MLP neurons of a small language model. Each row is named by its layer, matrix (gate and up: input weights) and neuron, and shows model dimensions 112-207. Each number is 50 + 15 x the weight over its row's rms, rounded and kept within 0 to 99. A neuron's up and down rows have the sign that makes its largest values positive.
Before each neuron's rows, "fires on" lists the tokens most often at its 100 highest values on Wikipedia text that the model never trained on. A number after a token or word is its count.

fires on: "1" 24, "ra" 17, "y" 9, "0" 9, "ry" 7, "und" 7
L3.gate114:51 54 74 50 40 32 57 50 73 66 55 36 62 55 47 66 47 86 66 42 25 59 26 39 53 60 52 93 43 44 68 28 73 51 43 60 57 74 41 72 47 59 36 63 39 28 54 48 36 17 64 21 43 27 69 29 21 60 67 21 61 62 42 52 31 51 51 46 41 50 57 55 25 42 48 27 63 39 34 67 31 39 25 75 26 15 45 50 50 37 49 65 55 69 45 24
L3.up114:41 20 46 70 17 44 54 40 68 53 74 41 16 40 62 62 38 42 30 52 25 32 67 39 40 36 57 64 43 45 66 18 77 44 54 39 36 35 61 60 14 58 60 27 38 35 75 42 57 32 71 54 23 23 48 51 77 44 31 33 41 49 45 68 56 59 51 60 36 71 40 29 41 79 38 49 71 63 52 51 45 40 37 47 17 54 47 47 57 67 44 39 41 43 37 46

fires on: "z" 32, "j" 24, "ally" 9
L3.gate39:58 78 53 29 29 22 50 63 19 25 56 20 69 72 48 48 61 80 53 55 76 39 36 66 48 63 26 55 54 68 57 18 44 59 72 48 31 61 52 35 68 37 48 71 47 24 46 52 39 79 58 47 44 59 82 41 55 34 48 39 36 43 53 56 48 66 60 63 67 51 61 55 73 37 49 44 27 51 34 55 46 37 28 54 40 50 46 44 36 49 69 59 57 50 23 62
L3.up39:44 64 65 40 32 63 51 23 66 73 74 58 75 48 54 26 72 49 46 84 42 42 51 51 64 60 27 41 51 30 48 61 64 33 57 50 43 56 58 78 87 64 40 70 62 51 38 53 30 50 58 26 74 50 54 71 66 49 43 43 61 50 21 24 39 59 47 43 58 43 64 59 39 64 57 69 40 58 60 37 53 34 31 49 61 52 62 56 56 44 33 57 77 38 60 76

fires on: "ed" 17, "ing" 14, "at" 13, "an" 8, "m" 7, "it" 6
L4.gate272:61 48 65 50 42 48 66 41 54 43 32 66 51 76 51 60 79 59 53 23 55 56 58 34 65 53 67 67 37 62 61 63 25 55 48 65 41 39 54 29 56 69 55 54 67 60 56 50 40 12 38 51 48 70 45 29 50 57 18 53 42 49 41 51 81 52 62 49 82 39 61 74 79 37 38 51 29 68 46 51 56 57 50 32 48 66 46 38 69 61 40 48 72 15 60 48
L4.up272:49 80 70 53 58 61 75 56 65 41 36 43 38 44 60 54 47 50 29 55 38 69 57 46 57 41 59 49 46 49 38 58 33 32 51 14 57 59 44 44 26 51 62 47 57 35 72 56 67 36 57 64 58 50 65 57 58 74 55 55 21 70 48 50 67 55 31 47 57 30 38 44 63 30 64 63 62 49 48 59 49 64 75 41 62 51 71 61 50 57 39 51 37 58 50 80

fires on: "am" 51, "an" 17, "av" 16, "h" 14
L3.gate144:43 50 44 57 55 21 65 35 38 64 50 52 36 69 28 45 65 29 50 37 60 76 47 37 46 21 68 59 31 64 28 34 53 43 58 25 50 28 71 48 32 48 25 58 69 46 36 48 53 58 53 57 61 45 29 57 43 65 45 67 62 67 52 64 60 44 44 45 62 44 34 45 43 38 44 19 61 66 37 43 43 74 50 54 76 78 28 29 51 34 40 49 47 32 54 51
L3.up144:30 66 40 38 44 61 64 33 43 67 41 83 56 41 61 46 61 64 66 39 69 59 48 64 49 59 31 53 36 23 64 50 38 45 49 49 35 52 60 57 33 75 22 49 49 42 21 48 48 55 61 64 49 50 55 58 36 29 23 47 58 68 54 57 23 62 51 46 64 41 48 71 47 36 62 85 41 73 42 42 75 51 57 33 43 83 59 41 42 41 51 55 70 12 89 55

fires on: "ar" 27, "or" 16, " Bur" 11, "r" 9, "er" 8
L2.gate46:44 57 46 70 44 63 73 55 35 28 39 31 41 41 51 55 32 32 66 49 29 77 44 24 65 58 44 55 21 63 61 31 67 74 49 49 52 50 44 38 41 80 46 60 43 56 37 65 43 81 36 47 53 35 79 61 45 74 28 86 37 54 44 46 50 70 64 29 65 38 46 32 62 45 46 58 40 60 45 21 74 40 63 46 33 60 53 51 46 44 47 38 49 35 49 60
L2.up46:60 62 21 41 34 49 38 78 42 32 56 19 30 51 43 77 53 54 29 45 30 54 41 49 63 55 54 52 52 68 37 48 59 50 47 38 23 43 55 36 47 72 40 55 56 46 47 70 42 73 43 29 30 34 62 40 42 52 59 57 43 68 34 57 75 49 32 42 69 38 47 66 72 56 66 52 23 38 34 56 58 70 64 56 42 47 74 51 66 45 58 33 58 37 58 49

fires on: "y" 49, " inter" 41, " trans" 7
L2.gate74:64 59 50 56 56 33 61 62 56 21 56 40 61 43 54 50 44 44 65 61 45 64 20 56 32 38 40 55 80 65 44 43 67 44 33 42 57 52 74 57 38 54 80 49 48 64 53 52 51 45 74 52 35 37 44 42 47 69 47 57 28 54 67 79 52 45 64 48 45 19 39 54 58 44 39 12 24 48 36 68 16 63 72 27 55 63 38 61 40 29 89 42 58 77 42 52
L2.up74:35 61 48 45 60 15 54 50 67 56 54 73 64 48 72 29 60 74 58 40 77 80 38 37 68 34 66 73 58 50 34 50 68 50 73 58 52 60 54 44 16 52 51 59 55 41 45 47 36 60 73 67 33 27 36 67 29 36 51 48 11 22 60 77 43 48 71 56 10 46 53 68 53 53 34 35 61 59 34 70 25 74 49 65 72 43 27 53 45 44 56 45 71 57 62 70

fires on: "ar" 68, "an" 17
L4.gate25:48 72 40 60 53 55 28 02 52 77 66 39 60 62 47 44 87 22 73 38 26 69 61 40 58 46 61 70 65 57 40 66 32 42 48 68 47 29 30 71 51 44 03 50 34 26 40 54 61 36 31 47 37 60 52 42 42 35 68 42 41 40 65 40 40 24 52 87 61 53 56 83 48 38 68 58 67 45 34 76 42 70 47 41 78 41 43 53 62 53 46 44 56 44 56 50
L4.up25:17 59 57 47 29 55 37 35 42 68 49 48 47 50 57 49 64 57 63 40 43 64 44 47 70 18 44 53 60 45 29 55 65 40 64 22 47 32 44 49 22 55 43 63 45 03 37 58 65 34 61 65 63 50 42 40 67 43 44 32 47 82 39 57 53 36 78 53 62 37 51 44 72 33 56 50 16 36 32 63 39 45 28 10 76 22 77 58 38 65 55 50 69 30 81 48

fires on: "ja" 28, "e" 27, "al" 16, "y" 9, "born" 6, "ed" 5
L3.gate106:44 37 19 43 58 36 64 67 37 45 56 45 63 39 33 55 60 55 51 34 32 51 43 48 47 43 19 65 69 52 50 77 58 29 56 14 44 55 55 61 64 50 59 75 59 31 53 63 30 48 89 54 40 61 65 72 23 71 69 56 42 60 63 56 34 66 65 82 53 50 50 61 50 46 70 23 36 66 94 64 36 65 31 56 80 48 49 55 38 42 77 81 59 65 37 77
L3.up106:34 40 45 55 54 03 30 34 33 39 76 60 37 60 72 51 65 77 48 28 18 11 45 78 45 50 49 49 49 52 51 22 55 27 75 61 38 59 40 29 53 78 52 58 65 39 37 48 68 46 52 76 37 50 28 44 26 46 76 70 28 48 66 53 33 59 46 54 36 34 39 32 54 40 61 55 70 58 47 36 47 59 20 59 39 53 52 52 63 57 30 36 64 51 48 65

fires on: "re" 32, "ir" 13, "I" 12, "e" 10, "if" 8, "er" 7
L3.gate121:47 48 58 46 53 42 78 44 47 56 52 42 44 57 46 69 59 52 35 45 29 73 35 42 65 17 60 58 50 51 42 59 72 44 72 65 60 54 55 49 32 38 49 59 46 64 44 05 56 44 31 42 58 67 58 86 66 45 36 56 54 48 74 36 15 40 40 57 46 45 72 62 67 67 64 16 62 55 48 40 56 51 56 67 45 51 43 50 27 69 65 24 50 30 50 39
L3.up121:55 51 70 29 44 22 54 78 63 42 51 51 48 76 37 46 59 13 59 47 56 51 56 39 61 61 23 51 45 77 48 67 62 64 59 61 30 84 49 46 28 39 50 34 59 48 45 43 16 47 51 37 69 61 56 65 44 45 28 50 62 39 73 41 61 49 63 57 37 46 60 62 67 94 28 50 52 45 35 55 39 74 53 68 69 60 47 59 52 44 45 66 48 84 52 62

fires on: "a" 66, " Ta" 14, "u" 8, "i" 6
L2.gate121:31 49 36 64 34 74 40 41 40 45 46 45 59 37 69 35 54 62 44 71 40 30 66 24 41 56 47 39 59 50 46 29 71 23 45 71 60 65 50 40 42 53 59 37 58 56 53 39 44 55 70 69 21 58 71 37 49 66 77 60 37 14 41 75 46 49 40 52 52 70 50 25 55 42 62 59 60 40 15 79 71 35 47 31 82 58 36 39 69 26 68 32 60 43 39 57
L2.up121:29 52 33 75 47 55 59 55 37 54 69 66 61 56 40 49 41 49 30 58 30 69 38 24 40 68 30 59 31 31 48 24 30 43 23 41 49 59 46 85 20 62 43 49 32 43 44 23 69 74 25 48 47 42 54 73 53 66 46 46 60 54 39 98 51 79 66 56 74 64 59 55 36 60 57 51 44 71 64 52 39 33 54 44 45 52 83 50 31 59 52 37 60 43 69 64

fires on: " or" 47, " Or" 24, " &" 20, " and" 4
L3.gate11:44 64 19 33 27 35 49 60 09 48 55 54 13 64 67 58 83 24 65 61 59 59 61 70 46 52 28 61 45 18 61 64 69 59 41 37 57 54 42 52 26 54 52 60 42 57 61 47 46 48 36 64 39 39 06 59 76 32 71 39 26 49 46 44 45 61 70 40 32 46 54 39 56 40 57 20 36 44 38 49 40 29 52 42 68 74 17 37 62 38 42 61 66 51 76 57
L3.up11:63 44 18 31 52 72 43 33 53 32 74 49 40 45 66 75 63 36 56 28 64 38 49 53 28 41 85 33 44 46 55 64 56 21 44 59 52 44 54 62 56 50 44 51 36 69 71 38 72 52 67 34 42 14 52 68 47 74 77 36 39 71 23 64 50 52 36 59 44 43 54 19 45 67 47 38 46 46 40 39 65 65 73 62 61 59 75 70 36 55 56 52 66 64 54 65

fires on: "y" 15, "z" 14, "der" 10, "na" 10, "en" 9, "ver" 6
L4.gate84:43 56 37 52 73 62 60 49 24 53 62 50 42 52 51 50 68 34 57 28 51 23 27 53 23 55 24 58 66 36 42 26 68 60 48 47 61 62 53 49 74 42 50 49 46 63 57 56 49 71 32 63 73 78 22 35 42 34 48 48 43 26 49 63 21 48 51 83 27 55 78 69 48 55 52 49 39 59 54 49 43 59 34 51 83 74 54 29 35 70 54 58 47 52 58 47
L4.up84:69 65 49 56 39 41 54 38 27 65 52 45 57 53 60 32 68 27 17 64 41 70 45 51 51 64 38 52 42 66 27 69 43 22 54 56 66 76 45 62 75 53 56 69 25 56 65 49 35 21 41 10 59 57 88 36 51 42 70 48 71 52 50 36 58 55 53 77 12 58 66 30 27 51 54 31 72 29 47 66 46 59 33 46 65 27 65 65 64 51 55 37 81 54 62 35

fires on: "er" 33, "ter" 14, "av" 13, "i" 7, "ir" 5, "au" 5
L6.gate256:52 37 40 41 57 25 59 37 56 62 54 46 40 32 64 67 38 48 60 33 47 47 63 69 52 63 56 55 47 44 59 81 57 40 63 64 46 72 23 32 63 42 59 47 40 49 33 63 51 66 42 42 24 41 60 55 40 26 47 42 47 39 49 54 39 83 66 59 33 36 69 37 72 13 37 47 64 54 65 52 75 37 37 45 56 78 26 43 38 53 82 53 64 22 27 49
L6.up256:57 36 42 33 51 37 48 64 68 67 56 54 46 72 63 57 69 51 65 65 54 83 54 31 63 42 50 48 56 57 56 41 42 25 25 52 43 49 41 42 57 40 95 46 72 47 27 59 60 62 36 61 64 44 37 47 49 34 25 98 28 42 54 55 20 51 60 46 48 51 82 35 50 76 15 38 46 57 43 45 36 54 55 48 49 54 34 62 53 44 69 61 51 48 54 44

fires on: "u" 62, "a" 8, "ra" 6, "ru" 6, "la" 6, "lu" 4
L4.gate266:35 59 54 51 19 78 58 51 63 49 28 46 39 39 23 64 59 56 43 64 50 40 73 44 28 41 72 40 57 61 70 57 40 50 56 43 42 38 35 62 33 32 49 32 34 30 52 60 89 64 35 61 59 50 68 39 73 65 62 35 12 56 42 52 52 68 48 71 57 44 71 63 76 41 38 49 53 40 50 70 94 68 72 44 66 54 58 49 56 52 45 42 79 46 62 77
L4.up266:48 31 59 81 34 23 58 61 57 27 57 46 40 49 41 39 41 56 48 55 33 44 45 37 54 51 59 81 73 30 59 37 52 58 58 49 22 33 47 57 36 58 67 32 55 75 31 32 41 65 51 57 55 48 18 69 49 40 41 23 42 62 75 53 64 33 36 24 68 69 55 35 44 41 49 61 54 74 68 56 53 30 44 75 41 80 47 54 52 20 50 56 38 72 61 70

fires on: "re" 33, "ru" 16, "al" 15, "u" 12, "lu" 11, "ally" 7
L2.gate234:64 58 22 47 48 52 62 50 67 58 43 71 45 37 43 36 39 82 47 91 36 75 45 34 67 47 50 50 58 59 82 38 38 66 92 56 55 54 52 42 43 32 36 61 27 26 46 64 70 61 61 58 62 54 52 57 59 48 45 51 47 73 49 64 48 29 73 49 47 22 51 37 42 43 38 54 50 52 74 62 54 46 35 21 86 60 56 76 54 67 41 34 79 51 40 40
L2.up234:71 64 33 40 36 47 39 60 49 46 39 64 59 68 52 40 69 61 49 56 51 71 54 50 49 50 58 60 31 70 69 67 12 64 70 62 16 49 47 68 56 41 22 50 51 53 29 56 34 62 43 53 62 37 35 55 33 65 37 45 49 29 75 51 43 69 33 37 69 63 82 64 82 64 48 50 36 79 41 73 43 35 71 29 04 33 29 61 49 55 27 57 31 36 40 73